config.toml
n_layer = 13
d_model = 160
n_head = 4
n_kv_head = 1
head_dim = 32
d_mlp = 640
vocab_size = 8192
activation = "swiglu"
norm = "rmsnorm"
norm_place = "pre"
norm_eps = 1e-05
positions = "rope"
rope_base = 10000.0
rope_fraction = 1.0
qk_norm = false
attn_scale = 0.177
bias = "none"
tie_embeddings = false
parallel_block = false
init = "uniform"
init_std_qkv = 0.0462
init_std_o = 0.00907
init_std_up = 0.0462
init_std_down = 0.00907
init_mimetic = 0.7
optimizer = "muon_variant"
lr = 0.0127
lr_mult_o = 0.963
beta1 = 0.9
lr_head = 0.00876
warmup_steps = 200
schedule = "wsd"
decay_fraction = 0.49
decay_shape = "linear"
final_lr_fraction = 0.0
batch_tokens = [32768, 65536]
seq_len = 256
doc_mask = true
train_tokens = 428200000
steps = 9390
dataset = "wikipedia_en"
MLP neurons of a small language model. Each row is named by its layer, matrix (gate and up: input weights) and neuron, and shows model dimensions 0-127. Each number is 500 + 50 x the weight over its row's rms, rounded and kept within 0 to 999. Numbers have three digits each. A neuron's up and down rows have the sign that makes its largest values positive.
After each neuron's rows, "fires on" lists the tokens most often at its 100 highest values on Wikipedia text that the model never trained on. A number after a token or word is its count.

L2.gate626:486452478487558445520573468469514550503556518546547494558553568534434457510565450564524508430582486550573398442487459526394493494519536553486573495461474425466550535601442578507505410509451587502454420548479485504557427480521366487553430453438403434439568402479442486490523488463373571518524467465528519585502545480507449543516542560557494526505506529534507421584543583460490414469462
L2.up626:498546487458524441506459558479461658540463447480518571517537496387462471522528484483575430502487486577400540599449497544459512558480500516524535564551454457454523547455487462497434550423533463561452494447444492544508483561444618520459543506534436605561560482426499458427499411454532427494462438491514536583454584482428557522577461477441447487490471486440518367482500458496484584500466
fires on: "\n" 100

L10.gate503:443511575567502492593415470518518566592524498445499548546455607591515511440495529554511430508443533546449463551501542488439528470528475534404522588499487489490491531463505536406440476559510503468566510494522550524476430555620548340499508437459521470487608613509391484496598533478485503587496483563526537500465529438487543532516484559494475475538482483590450560475527438520539444525525
L10.up503:482424539435497533524497562505439500490472586588491597505495585490501406512497523544546551483383465491487545447571512485534567506525488544486520448472517463455424500506460538507463513611540418533488520477524482457555582452614507426589431530502467514525570485423417469632476558508509565537512514482375515487558625515534604519568461499476568455576521472372436483508426483426524487499457
fires on: "." 43, "-" 13, "\n" 11, "/" 9, "\n\n" 8, " (" 5

L2.gate384:432476540508465537525434476509649538509510485449522479575521537532482518508524549465516531468488425503502546453580486531447520508613448386565492564534471521570491553550532555508483639470452479611452445485478468556570530501460630547437466502397491536395492472432513476557523487521516581404473473580512538477538513493482546587545396537518504512544582511486541458449492536519507516471406
L2.up384:434591511455509602547470484496518555527543540454421454525485489535469542529520406462585510478535604532629500444479508441570540539608502485491566477480492539538515517513497520581519549483492482597467474550461503496486549463468662486480457483480567546517483481446464523542419532479514472494524439580457429501514488456596463537430520488486592447602504537492515510500520535482492526479513
fires on: "=" 86, " rec" 10

L8.gate85:446485503458510503475468497556528505575559512519485459612475493517406480519540509559438508594544453429633543535389515499550623458546500534471570554505500430481510540474413580507515515521494441572519486464421471546529475560569469415495588499500541500457583406483473352475460454518461519597496450374471477506515555434458577433528521550530492503451578529504506499498513480497492458513537
L8.up85:500460513479470440554490500514440506589509337511490500572500510541455503537494465595492608455546419529474522482498510557489547404477527584552445594434452536447487492517389515451471488562505464590558534529388546500504544478506406514515404489473464487450543424530479461430490444464561517559506464558469467478541639377476506509494504441542527498452492439460519536482483457455428365549538
fires on: "." 62, "\n" 6, " Comm" 5

L3.gate390:507482407486488544539471493461546497499491525517471467569492570561556465476487560469503534618461470447548516486586502508557510531527495510540509573531510446575559432457603521459519527480562417474502473534568580529488459453544481446317457546394510523568440562518395531574578523522563458481535466464538510566456477452518541530444457546518527506519464541468476472474529405482562592594522
L3.up390:464544457469461501440504508502581498448541501444530518499476581446473453497558505538529547497531537469506502401561539509572509556504538467500451501476472526580455525485507600554581619387422506527381462528539563498471490418463431444448476464482527486550409535501468563555456606470514519407484368466545453530482397500592498561559464557471409416464489517500526520461453452518477583488523
fires on: "=" 93

L9.gate619:442550519583537491505440484567517477436494521529500433568449481390494498554559459428510400519564425508545451489484464476385544513460425496482496568388532543468481532460521429561503439418476514517535454483502462464540531429403543487565519474484494483530561496521503453404538537511454544522472517418508494454474440431547546534483465525517505531301551488490536456423528537492399505476528
L9.up619:487537505618471514476480542489428534485464467524575463545516447433504497459447500479501408611533486611550461404506499548383424480478460494407512507456419513565419524510506454485512506449472459541555505581501399490461516481472473556447462503451458512528472501503547479468443444534517528463543561478460529511599451496561444539442511383576582613418383493536508468435506459546515447506501
fires on: " is" 24, " was" 14, ")" 9, " million" 4

L10.gate607:486449491449541494430498465495612415525503483400473504438446511495564515526430426475480502516490490528536458517428467458487541453559561525594441607497398441523515479385476464545428470518468546549553519449455483441415495449452538513465465540586475476552485483552448501505524530546538467520536430499522539503532420498485475501440438528461454454482480564619513486503538389467433474589513
L10.up607:486512557534467470520447488491530474471537543535515509479541563541427576466502440514593399474428526509573592569461512401513447530573500527502429467508417401450506358504454482563483542486518566506456523603482469479498544562481531490445511577477461469489450497528533498479550520577492480554595596483501587494601472518550490499489540466459415558580534412552458531591607415491461482450532
fires on: "s" 23, "-" 18, " David" 8, " E" 5, "|" 4

L10.gate352:447456492488507503454450593498414476517451483532467486475508553539373560493504472486553496551432482503531478575493538494389478511470464402498393395490440463556571510498457442533458578575524554488480503542585558524533418529572331508585550495417461533577504503541460452511510469508486523449553449618487487491539440465488537536546500515517527505476465529584480452534484525476410538397548
L10.up352:504561411511507520497468619469534527484459459553445512565492503526504435398465448508531500471470519341508519450538517592566532480548444473482524433498492428437543459583581425505563580516511515483476495524427591597466416546475442440437460591478491498494400465530478525526519452535490419486561419518502490432511492468572490537511509567438454543512602476551480490374501411418433570479505
fires on: " to" 29, " in" 27, " for" 14, " or" 6

L10.gate80:503485542489500469552470409482496546535485511472468526494452606521343520509456570572548496554524427479431528487487596415496532525540473559542526563480499448448470476496475480522451422535488451507519399450467546509495410477545499498543479431504492478437600445467489506525643554482476483562501469481393502477571677510460541413548608558495558522577516497457494481421469472549461466490489
L10.up80:429543466411446475528470431506562457538398424551480539579392584507481473592537570528553540539449470465419491450510522475419603475483497502516514478483510483531417524498465535459520554603489549491613456458583419510536496433554551545536472424534408518462505478478553525446568470490501538554496554483526481465542551573474509441470552472522507514506476495425477437557629432588503506491563
fires on: "." 73, " ." 9, "tt" 9

L10.gate327:548538493549481457487489460560476493616483522386435492486438483495528484467413477531513577521507552482613539429437509507430508482514504479524443505478478527413470578544565505425400488564516534504582425511568558526511492506527503498464550413549495465477436440471523483535514576498491530538416541526475438432536465470520497495523480549532514481504583522510612455482653473492480467540408
L10.up327:462485526603474513556476495487485461571424570401479474477518569480493551484475397469603550481441388464516467577485547432549484437478501540467418536551390566508493564468529474497499532456484449450512528571467592537593501507497481487489399536436459536424555516544561503529537504497477507452527567489490464414492579470488498545548525446477455459531515552483513509482415503476536479662549
fires on: "." 89, "-" 7

L3.gate20:497559458485415552554510538550475574469558421491476459517504463427476556496556615478448534411456504481440524586486432510547524404490436477483474479485446515476408538434570435588427441494467459480542441513537459444549558417504498425478393444523483433573545547561537564443487535526427482526475501508520485495468577494572474449518446507482561537544494416486519517540447467477514487548443
L3.up20:564480511474431425533528455468530499472474463556564576501448583437440527559468510496523596571447484548536498580513539528547554483510479503539493533648468446481510490482551476463447476470496472444534583597522526546522531552497539535433509381530494459520556500557498530504512475438466528560484511498538480541434483557577478385450497452433497534461554604473457475438409485433461514578449
fires on: "=" 66, "." 9, ":" 9

L8.gate616:489470514458531373514517530452453498474458508607561577407526572521541549454442542448585435499389503466478499533443418490565516456551545455597500600454491516515477461489524453472439485495528563442536504386490509453484528462488530541509504555487485545413538532565392497486519420410477500469513523470517579492464594490513562540548420582456523500521418476520573497475481458545471503508592
L8.up616:452520499446503485457527511511485573513431506467509652472539475488440533496518575384484581501483553493569535492550469475546464471529585477512563502444552577453457432473436528503515480531432442445519413407513505492498451434467641489493587558626493480489442410514491495480559524526451530471489447426424536504483526559535444431568522577503483462418543491548580482528492498543552393447478
fires on: "\n" 29, ":" 8, " also" 7, " is" 5, "sc" 4, " American" 4

L3.gate227:513486423515517411446390439367537544613528487513490516536475454433621495524528403611529581493537535577444467494450519506449557497480480543511543480468511512418540568461585529462515458504469388461488532448529505570446524584534456464439621545505550471474525521496541417454515449484579471516523577500536445465488495461437620506486526408546486478462462539520484500565518533444460510488515
L3.up227:505509537424478478439568511413463469559400495451487614573522457432581445479450483460415575469472503568536480496492501403491559511503461536499497518542535509508583582556511524440490460496495449543552514555520571515467519407528439483464579580514523466480404472515453483590483521533509566499526491418478465457442485496440551548399517483544552530501492553437475557493534593576517538502500
fires on: "\n" 72, "nt" 6, " Season" 6

L7.gate140:466588475511562482494433453484562513474424449567556504412479519520490485473473528462493500516514454516421639447462515536429506591486499502492459507533507532499590398436515440500499545547534510445492509547560463485492476473522508565539465617510521510489475557486548564532503447533543534467488600465479558485519518458627497468524421558417526513586557564378534541525430513537536653556510
L7.up140:540487471536513507567539510472488439457507536529476481562540564481518484557515517457545462528475494476591479453520475488436565503415472495538462650520517544547520514506535445522471537575516500542492542573517464517465400456597475501525469476425527518474577599449523495518507459531577523574562525472582445491460525558489541509470636481537623516428413531444518537399476634537499540508619
fires on: " of" 46, " the" 10, "\n\n" 9, "=" 9, " is" 4

L10.gate414:475534488448565486541461494574514561537601556409486461516551460531460478486450410449573419506513569474516478528531590396544529492565485510462507481515443384500560517475512572491450500533467444556546455523502472474489433518530475462512577464440464472417421511553534482529579504522455542521532401532431429544562461477495540526542471576518521440566558555577621396609456464455594493474532
L10.up414:480486457554516442522430500502435507404508462534470555546518437490462500446481391470485565460517568442477436582463519503456475522396512464448505434580566523421481533508531477448568361512524569505555496535431420424473473506544503523522551461531427526496473523509476526458476457538449452476464418518530492558493534484572454489485553541481411595601507505527447461496455512483441441514433
fires on: " and" 42, " or" 22, "," 14, " to" 5, "–" 5

L9.gate517:464587440462475485439528493449518558566508477411498561539399525596465344575490435405503457520426531486609417483512538454585458535467449566513602484534546524476498511558505532484528464400440483483487515521498435560533493501578451511521422530520453522543500547479564502512499479520519498569490476447425349544448490421516493476507516484534532490585530453516532530559396454461522479573531
L9.up517:525601493598496469480477461410511485545574486514430549546505535571402534572420565500427486488484502460567468492538505472463513433529576499496541485495484537544476566542578560500467484463405523439535535519499488481522498590558529452552526500470502482471472411456487455462528410527492490555476486548460395579609563458567583450370448460488509526590524416499542469613514502483493418372533
fires on: "\n\n" 27, " March" 7, " September" 7, "," 7, " October" 5, " (" 5

L10.gate230:560541426508489491543538531518461579460528527546558484535405494494493618573406395456552519461406493612519490492550469515512476587521614534476608464504504479536513437448401536537471527571546424474494435489584546471525414583520447552473477608478433542462489524558514489550486569481518440480557586455571529515426544422499512495456469566458481443496523516530533485561548440489495464435512
L10.up230:478475469499423477427473521523441597633509564474420461440518504499638499535513442602464450459528469553522488576573529473511439551498508573581546511476498592511457552548551558452462546452552576565481455583625457484509519353458538469504534528495429467458540575520463503469494502439593450560447520503495430484452521544536509402399553469473504521549447491461558495587563492545493474507512
fires on: " |" 27, " 0" 25, " (" 9, " guitar" 8, " /" 8, "," 5

L3.gate588:580484481536503490503455452475519492548473467509546510458385560471543427426460589493455523451488509580457510476521394455500564531413421524561547492537466413496500444476427488513439531521518454392489600519484469444534503514510487400560463518523563422544470520631592494443501503556486558486516589528581524469563532447535466472530544446412514479530478565468584527567451545451468524529553
L3.up588:499499460513481434602581497517507501540529474481462608509451498522539559428497578508643437492490379585447479530546471426482492473456458534586507560458492565457603559473568470536497510485540475523508421506511391567500535483512550486553512436424433501536467605437506471506551447438531514568445521595508501508516500504429524487434547533492463506550664515476464498562470505569548526469511
fires on: "=" 100

L2.gate133:458428432480457536527586463459512567421495602483487530489507488533409598576469523512487465500495470520493516463432488566465504469505547485568482504533474474384397450546413533549459461397579451455559592520466486510422518521555483519537534603459565440559497486434474557515497592528498508496436497501559466546497521517517622497480497438437491546505458594497431550527464565479503469527484
L2.up133:464476503414436481479479459466545562404456482460517506488401487443444436470538544566474458417517470559524447465571494472431572477548520578526594521525586442443483468490454448564483509482511458562503490408453609524533503457517542487499440569493535512512487546433415564506509513538526537505507455476494529536477395434440505418502482593563562477401504511554436522550450600520412548458488
fires on: "=" 92, " |" 7

L2.gate81:412439457539578643477499579491476506463538525530468333548618535472550492524523522467472494436564465475499414554505546524525475512598394496565561554441484527529410421506509466550556504539509531512542538462527465570463468500539515462482489546398458583472490543432459588519465525480492514509524541510517482549506505449515492556490429475466513502433503429500559526462505539534434557513527
L2.up81:378420548417566644411508532521462509540580502518525425437503443508489486548458507498522507550520526466538487385500499403504566539518499561497555482546541489463494409518492535496504535439524521435466468497449538426529475424584474454588410544392497518539539491453482565568476599477336555498526503517456502528519551499486508549552441440404507482455513509513568496504507518514476503489570
fires on: "." 31, "A" 20, " (" 6, "With" 5, " Following" 4

L9.gate615:434404453485533523527462511478548498515471452435408518433492433543437528518475434532482482520471526552499546562367504511465457508491471512469513551479391498547576439464462523490504460496456524575441442478499444503458495645487496462531549380491579507482591543523535491647495558502563531567484490459475468533441614494455480544508596448463537514558478513476465668417492558522487539554491
L9.up615:525476488448463474497507388422477454524487477481547568556499453499566579396413449529528479542539503479509561504466531496453375592481518490572401530491458504495487451545407459479498379469550534526503471567532567463499514523504445481475471529489498477483577535550526501545460561468499482463477503539472557491519518482502576451477502406531484533425505495487530454483507612384433429613466
fires on: "\n" 39, "\n\n" 17, " the" 10, " Inter" 9, " inter" 4

L8.gate570:446528434547494471501491452502510514527471492564506441606571507515442465506446516447450485503449502480479474541442512429415503538502440508413547355475426507530542584520487466515438464593480470450510650532490448506582529418458495452511477468490509436529508501553582514522495457505508445606519496490552639503554497437527531498466463355440468557477547507535523441539488493497486541599492
L8.up570:475573453480528511475502516388433534463528519575504465502503543482465463444456535494522558487502527497418516541486441500494502493524423491350493502505439574510548469512540465515558564602521436456518522511488515344541576490485454482528471443500507485539514470506598475497519491440455421468541473509566581543426502429535439468447508434468554477550524501552579549487527573395500545587628
fires on: " and" 30, "," 27

L8.gate189:506499507457562588589512616493524475551502476452540549478555613541443467458596546526464534468459499462540456425483452523493446479501506591459464479604527486482517426485520484499484522462511433553559429499512470504455469462591528488550431505525495505452565544407528472439523619603537504443580446549486437428406455576558583495507483521495592533635516605495507525452499484531567533412446
L8.up189:390459437531550521507572547482501553483503479452522522475537601501467571370479539558459488489576492443572449544536517526522500460591596449508437415497565459519476626519551520489446553402557498535519534501512542487471555609498482557471503573448543499415443520482369490450486482551505499490505463553432469458479509516535482589375416535472480475546506499548517490568483582609559528444516
fires on: " (" 49, " |" 33, "," 8, "|" 4

L9.gate136:468465557436458607525523470556455522472567511485427496422469514577516489520363506468469546486479469484487512499512426506444476370487427518517475470534486367529533461519602357463476442514519480494508385429621571532492550478494445500500525439417484457641497490432555554546532438532566468535469562482487501500462486487557599496513529589511442430507535514560458436482480558565524517501545
L9.up136:457498485492478495537518514379451511366487554544555544485513506478423379494507438472576389461553491483525477418562494447592595450531489550501574460556509535473479438578435413491497552469517575461442531475437482448520557453504360510455514456493460454499537533504556576497409539387463470450476383457532546512570530497572545540498489478520450581502490511356374496503479465538504506506487
fires on: " as" 24, " to" 11, " including" 10, "," 10, " and" 10, " or" 5

L2.gate491:478411476446545416548408442460548490573534496520458593424528542562524550605509508520574532546478452410546493487553518473505559500527494472503479577482480544553433487492562557549497526536492537521475685492511506509502387490458523399465620502533439556537383501490481464490528508475521455441515533497562500527491485480464514535486540519513408466635498451499526512506396436495487512495418
L2.up491:405548483578532512533507554454525458531479486524551533479507553524478551546488469435489463575499516547534447488450508421494457593644533586547503480556582485510540505486573499509474552504502477546581574514582528418494455520591516513460551449418510521460530544440398464505424535503474481521544496412535443517497415503564426485556396497494533465532490448527585548538521558586493570421514
fires on: "=" 26, " career" 13, " :" 11, " Hi" 8, "Career" 7, ":" 6

L9.gate424:521536483463512461443412481479472465458450489485472557424522496477460411461472487315536525434553493430533592430436550556505461377555455514518574521516507578483506496484545412541542444553530540452523421479593502444509504492432505428561506484502529583436514447427599528530608515463514481493500500480463390435554431483504484512508560464551518540434519441448533441512448495472470527442505
L9.up424:491552546507500489520472431512417596489529493524477431505497515504363536497478583432519487526494517567600538544420508599525526499541517477532537537562575562463520499499497447502496470536546441513443449497505437488487428507430518516486515443557544458521508396465444606480440541456501500466477527388485503552517515519549382576487579481595536469536474555521552476474455470645479429498468
fires on: "=" 80, " is" 10

L7.gate254:536731463517576537494580512449509512491374446573567572503562574542399460500481524585506497573473507477490459414527541469479400457476536457455482535487505509561500491589453477519450426550541501502517388474509460480463538403470578427526578600429475488511514501542492530532510499484502487476536529508557540512466461486488570537472560504492596543526519516478575511549544481523432520506536
L7.up254:498565420522532477551528436475487544453526476523526524428593524528432463492502395532432439505469474490483484553529561399497506461440497552386475471406517379513446500477525478462490462504488508470462460466567523550406519444477587459511517520436451431450430441587564495479451549504507435447432506445476429582401508483411547444536437465546571493499524438488571381457540510456470537504508
fires on: " and" 26, "|" 24, " of" 7, "," 6

L2.gate230:560471479570542466466620482482464532444460526571510452396525485588494512455556502539505419475513440613505493504432393503521543476497525465593526522432459399518547530539459573454517446507371408513547585544488462439500461493549555555511520529552454460608505462502554517437512495505427540470487531479477613514509487463376572425570557500498481514473564526539582458593449554505520456472504
L2.up230:555411514535461396501529404515492476404418456558491524516537468563530462544461475541619571466506519460466446536501444456445524461469555492537499393524545466485594514544507520425535481594485422488473529440431506470489527544551486600506551527468558485559589423513572520442572447566387455422533438545464580446499504524395510566563558447467483475453516553523473445583413494526477514393468
fires on: "y" 31, "et" 10, "rica" 5, "ed" 4, "ying" 4

L3.gate190:618495467506421461507481494454463536494556571556473540512617465583510397500490544495494497484442497441489531560505457523493441515534525437482530394572484415484504463477552510493470540458466539494501439478489516524511359476508499543583512467568557601509535442476521460450556518536513634558567585419442504504510543483505575399436452415504462551623538594566460575575426581532557399482529
L3.up190:450469502525516469523524540498548554556406479487419545439486555385481514602511505487460527508537507425525482417554457542496490559460490578591456508468520481478504419474473539519502475486486455544459503489371487420523446514475577460577405527451525522472514535435506506510474487493539529446474641557480416606518484488460578501577496479503567505523450588529464460494453574575460470386505
fires on: "=" 53, " Title" 14, "er" 4

L7.gate264:559518390516438500564383491503552589542469440608543456521617455468542466512494573486523561498515453560443497558547521426476466521450415485573476566521447484524530477544462377518399493615501505487567497480573417655524477476500544453535555423475471490523470540506498503479562481408544496532531585527488574479442491504477512414509505477435594542431505475493484494531493489491542462527460
L7.up264:489555512516590560415504549504474538447499526528530579436518481423443469531551557482483463535416506516530476515504514510519521467448490380442532524607509439572449497431526461439511457530521443554470556489522503480522449398467501528460536445525447488514509531548597531465499554598509361478494483468539456583455516554455529412424521495470587428483513463510503460499481510483503509401536
fires on: " |" 33, ";" 10, "," 8, "ov" 6, " and" 6, "i" 5

L9.gate450:489537527514409531504457461525500586484500499516535462519464473411474478543502481482517497435570499491441499503582488488566528564519443504472509486436412545410462536430544523413541511563480359507409393517441573548535569481457478443503533504502546482527602504496486461569536559466440504580505443493536469467579480502428523529484499491441458511563454396437472528532558395465373554468509
L9.up450:570529537454528541441488434462512432551569464539465557568549442564543535514399521495431617564493516428575465628522512522451526596570528485452471523526516530452533478558515481536470548495573469496487537362486508457546447466507560491413456492469468430511457459554509602462470446477500460503456501548607526506445486508558484507546466516481468599581566561383470460492391557552492466422505
fires on: "=" 72, " =" 21

L2.gate0:495435560512426399461464514481435391453442518454518507567531484496517516448580368575442554521471523562461531413463559556457486423442506492527430509422551477438491529506463519551441465535539561455486563439492386497454594547493454501543443474563516567471485515451424464452508501449489544587442520461582530471388498541471387557531456345455457446497527546473519478458482519494504448523556
L2.up0:567448509474391448394452478411523436436453449400490553509514508439610475527444462548564520532473453439466567469541482479472553420379425474433505478425410500420477544477440583434461521491502492431452549441499434418429501590503419504530516473498514545510470503464491497522484497518480476442439583467609536497408493453524407508532462490464419404432533510525554475522529492501457480508574
fires on: "s" 37, " |" 8, "es" 5, "ze" 5, "ing" 4, " that" 4

L3.gate498:443464467462493475548530486569553537394506459534469526527552494522458442441541587511487471521562525516559528499475447436448521448508455516535573628438347570494525529535537518492546534512486417534498441488503525389556557476520456540547450534543397470528477584548526563485530492454583571528460508511453516495432545528491487478520495555433546462581559450550453489481432545486450513482547
L3.up498:478422550531452512511439510514513560452528438512451513485624511491464531492449483589434515449533591512536503549427558424457534528519495413512515428566479525450520541478553501584553431538483529603557425554504575523473441482508377505556481449506549570431424445533497567515461627470441478478517515441522604522532549602511469503500442543453469536579495587511431527463454477502550553499478
fires on: "D" 43, "B" 21, "L" 16, "R" 11, "W" 5

L8.gate314:505584517521433484588553533559526558676524520514541482490507473525591497467562530587460483495519487455482527493467536456563568383569537487508391498539539496442521468535535467511423535528525438402581489498519486491527396484429491513531502489492510383531460561500593461519588484531480464481508528485456463516426510484445559548409493442532577585535513578464457465420530491540527546519601
L8.up314:532520476506538548412410481533479453365445535504507536540553494422471475494493494544531493519509415521439500464526415542452469471521417483503476521693561455499445478567456461393524568513484482508469457486522493485497456446484516488458562617601508445459436476421526451619527418517476476490560476467515444575458489510544610480456482460507461447533506628499499471430520593501475547513447
fires on: "|" 57, " |" 35, ";" 4

L7.gate215:533534415479509542469519455462566511463561525500434521538606463430457528539465461471420587485393524497474384553500476454554530529583475454527466496467484504568468537408506518385503538526507512527506483415500544593536599487480490443493480495512563477550491608452513502492515580505570532516559416454582483526556477487417537457522432515530501485627555454548565466494520407381491598559465
L7.up215:430511515512576550507535478585481448433460542552475491541522561430516480497449470567523514576433524401423527473526542522456530446446445528544491470509482544433504478504510527465511434472569505490497569514578398552470489392468489541454453463472550491597433550478512544439522492559508396524528455475479519598520557541577420500453512495419437417547430399449485447528541476523481503561570
fires on: "-" 91, "|" 9

L7.gate269:532469463546483524494384583427482496457467465585596483383506474455547560502549417632455515426513543425492452529530566422522579468522474381462475520524429417434492504511464481449449518457520474460480505467516556606477498491482532471554582520423448451456378490499536427520469494396548499550567492503448506478482532485389513424564492464437510513531485539534427586523464452566479497454475
L7.up269:580401490491535516531521468495580429576484495548534466456453553487541458436507546506497518572496533499498502496529557450430596420520581420511500506543503537531524466502564461421433511592526422508540478507527559432412515475606575547408541425522387557525444484494482477520489528468508498434475447544456460500492410543553395406527478546489541485467471516545494577470514465466484568516450
fires on: ":" 43, " |" 16, ";" 14, "\n\n" 10, "\n " 4, " the" 4

L2.gate442:475599492532448449533395461508528492547478487515479534546472525502494522508540542523447409536508474515478471506479474507487503503470480523463379455434489421550609494389501449464476491445559419449521592537569489533521502568522486534461534477521599466535533586547517419387499502622442599548473623503496486466582481500474598537426442458567424564500491623545515523570521460553530438472511
L2.up442:530579526411475455516523476467487493524441457448464541528471544440510437384508519494467511543504461545386532416539497468601551497475483538462504428414548411470502508510465485510522408485613585415494575431481521466563586517501401529535480494495497513468563553455472549476524542526428488595442582477601556481493504473453529512439410527559448509512541500547514522520457541483481467439604
fires on: "=" 63, " serious" 5, " make" 5, " activ" 5, " made" 4

L8.gate513:444462438479467625386505481523454468543426543532513549526511469505445517470348568540438464544538529476471533453419589477484518427541431516461494495425482484439528553528577448467422529494466500527454443572559490491524475553417468480508505504452523500480443415496514483524443490424481617476588450625569523534489502487535493537489480549460483464499548498496499394506554396491504581502531
L8.up513:442526506515551461503444611490499545451564608521519533428513437564515504513512480538417457500533406516492522608558511562489492485462522427524418509557532535445563431380451522519482524441513517533466481499409514532493436524442468524433518537395540589530450478578516502514464518480527542455461459461602507466522461543499489588483481516482483542554546550530525523504446497347607608542457
fires on: "-" 25, " or" 15, " to" 8, " me" 7

L7.gate219:499379493545520487483427519524512471484501436546553467455469549566542562459436469497534449575469608478368622519474499492474476463485465398590613522529477513425562431512508548442496480502538484453516533484509492483518524508473481513438469569470470539487404525480490667531509583473490474503504539418537583551595470542543558512495449515391473578493475393529506456533524489486519556531596
L7.up219:448557582416407503480550489625546535524505517523490471508542575422562546610453493477489485427504546506445533632501511568448558502468507518402522529451436516581448446538499498497475517404556459474521528513452412524504439523450484396602516461549472499602433434557532548452536551522529550406542526538455507546496485488534530540473462459545438534502423540441585476371542410455536431501476
fires on: " of" 24, " between" 14, " to" 7, " footballer" 7, "ho" 7

L8.gate324:530488520449550478486601531472503518505495523470533492525484527454494576549499495444449424462587547453488505506515583544478514397484464565549470458434369426557495580510386439518412544479471528517533485582460559532592591503499487430479502456537464575497493520495466484412503534561458541419492404454537505463497526431477522538509506574471520597486475527521567404598495481534482452589580
L8.up324:454535541484598511513421536524486483613533421479457436532496536520509594565548540518535488528436492504530453610552509560540521555451461553539468542451434596555587568530410543592483535472540563482453437485471462404464471494431566533522566526494442501477492519567438464614472445522599391476449494534507498554501520429567469575465427470517445517534441562504518451589519526546539433498497
fires on: " from" 29, " between" 28, "\n" 11, "s" 5, "\n\n" 4

L3.gate545:459459450494542406466499553545494556431445572505488497493553481616428495507549431531461421501528496524519556388450522467458522515564537514462574507540467509492576510361488568359591536595439538574486513529504551500437483529491599489467591526453478515515508571499490531462458515467483574505512484494518484563493532528449497478502542506503403474490587522485516369437476559528452493446428
L3.up545:539510498541478325478588472538500467470463488561439500540520583536511503521593409605519585518490453478554487555432441488504511515507524509542543415491479571548557440555444544517590555483402464469446473476523509632493565496534481499501555510613460486479404456528495488495484495547408460570618526453535498564541542501525411497596461525492488534515564471402581404543461632504542463440510
fires on: "e" 55, "us" 16, "ed" 7, "y" 7, "aged" 4

L2.gate23:419506511481459562510449536434472534520529540439522510537513499516465517578560554481576500462444523442585541504622495524497477457565396536541433511521428507495418522493457544590528525571568501501541477571550480501500456422542560480463476581429498461497486483565539482579453516454531537519391546545455552524405453473548409536433518525531519569506523482533638631502527574522450438446508
L2.up23:489560504457435535512423482432542495574482412519486514549542590545505535470480520534553517408530513431574454454417504395521506537500483529526495530532459578480420548482474470551415499509529652497537594465568461474550523486436568476470497505518443387483503393469478539537487409576433553494442501601337462495537470428507544529468499425514530507409416509481586501439491524454468559419507
fires on: "=" 28, " is" 15, " has" 13, " there" 11, " have" 9

L7.gate434:518418552453565428543521464546545457537530559532520554516552540525477525508471552479593557512569530451527547548460506523526494483569502591534481419513552512558625605438537577618411548541489538392455379441432536463571544471468520583541508510535532487478524500513511528550508530524474524500547473512502496568463492451480463495513394584469498511449565537529524440503450538572653554466495
L7.up434:519405496533529503537583454478425497422538539432513516465583467486466492545491494451575491486511542497556509427544493471555480485549453459542522426520554450565468572411465488560525472474469460424477407428564450433455498522506592462572456507478546560583492468422438556556453581476494616467507534515525450509431462584462480538562427502466511526507494571485478540531382515532514446413495
fires on: " of" 28, " complete" 8, " more" 8, "ed" 5, "ing" 4, "=" 4

L9.gate69:417474592546458592462509412518466507476481582498424459586514419504565549534443535565561467482633543501467560459451636499451518497408500485498466504522441366463468483412505523460503471561474452524489556509457500517504509600441489497573505508433483470452568476422549449560543595505465470521482389496509480529434548414518531543538511459442570538527454507515460461525522514474575480559562
L9.up69:520405514544497502482495420467446539398568479485497386517537562459481508544440500445411505478561510526552498530424526546498458577501425586458516486527552547426529491494591550462532400589503503626548481413524549434578541504433418456434553513502485573517473520520483545489541514463529481526502470414550468545412511481493460523486453454455539447400455515444437441559499455585489480469506
fires on: "=" 99

L7.gate53:521457490448503425541531493440525495517493498478437470388476430521498526587471559560495546443469499531474469515496526589412625464543504469567482504490475492483506461414475545494472475517475432511511513550535580509542498494568513528511569461434570388518512408519519523521552514524459488455547570434511499467473579449448500509538602499437497541590511446472484495512360344451543403488400
L7.up53:493485556497489477426447498423548493487532502614522420606483528479523469493568384550436508406439540541487513533497504535580516511477531498460473428553436544533500529429419559572477517457551443463571452539552573477487471385446467561511571505517433410451448532422512459573503521528554560552426465534466476483508470558607432558468434469483452629506434514502470599514492560520546515493525
fires on: "\n\n" 29, "=" 21, "\n" 17, "g" 4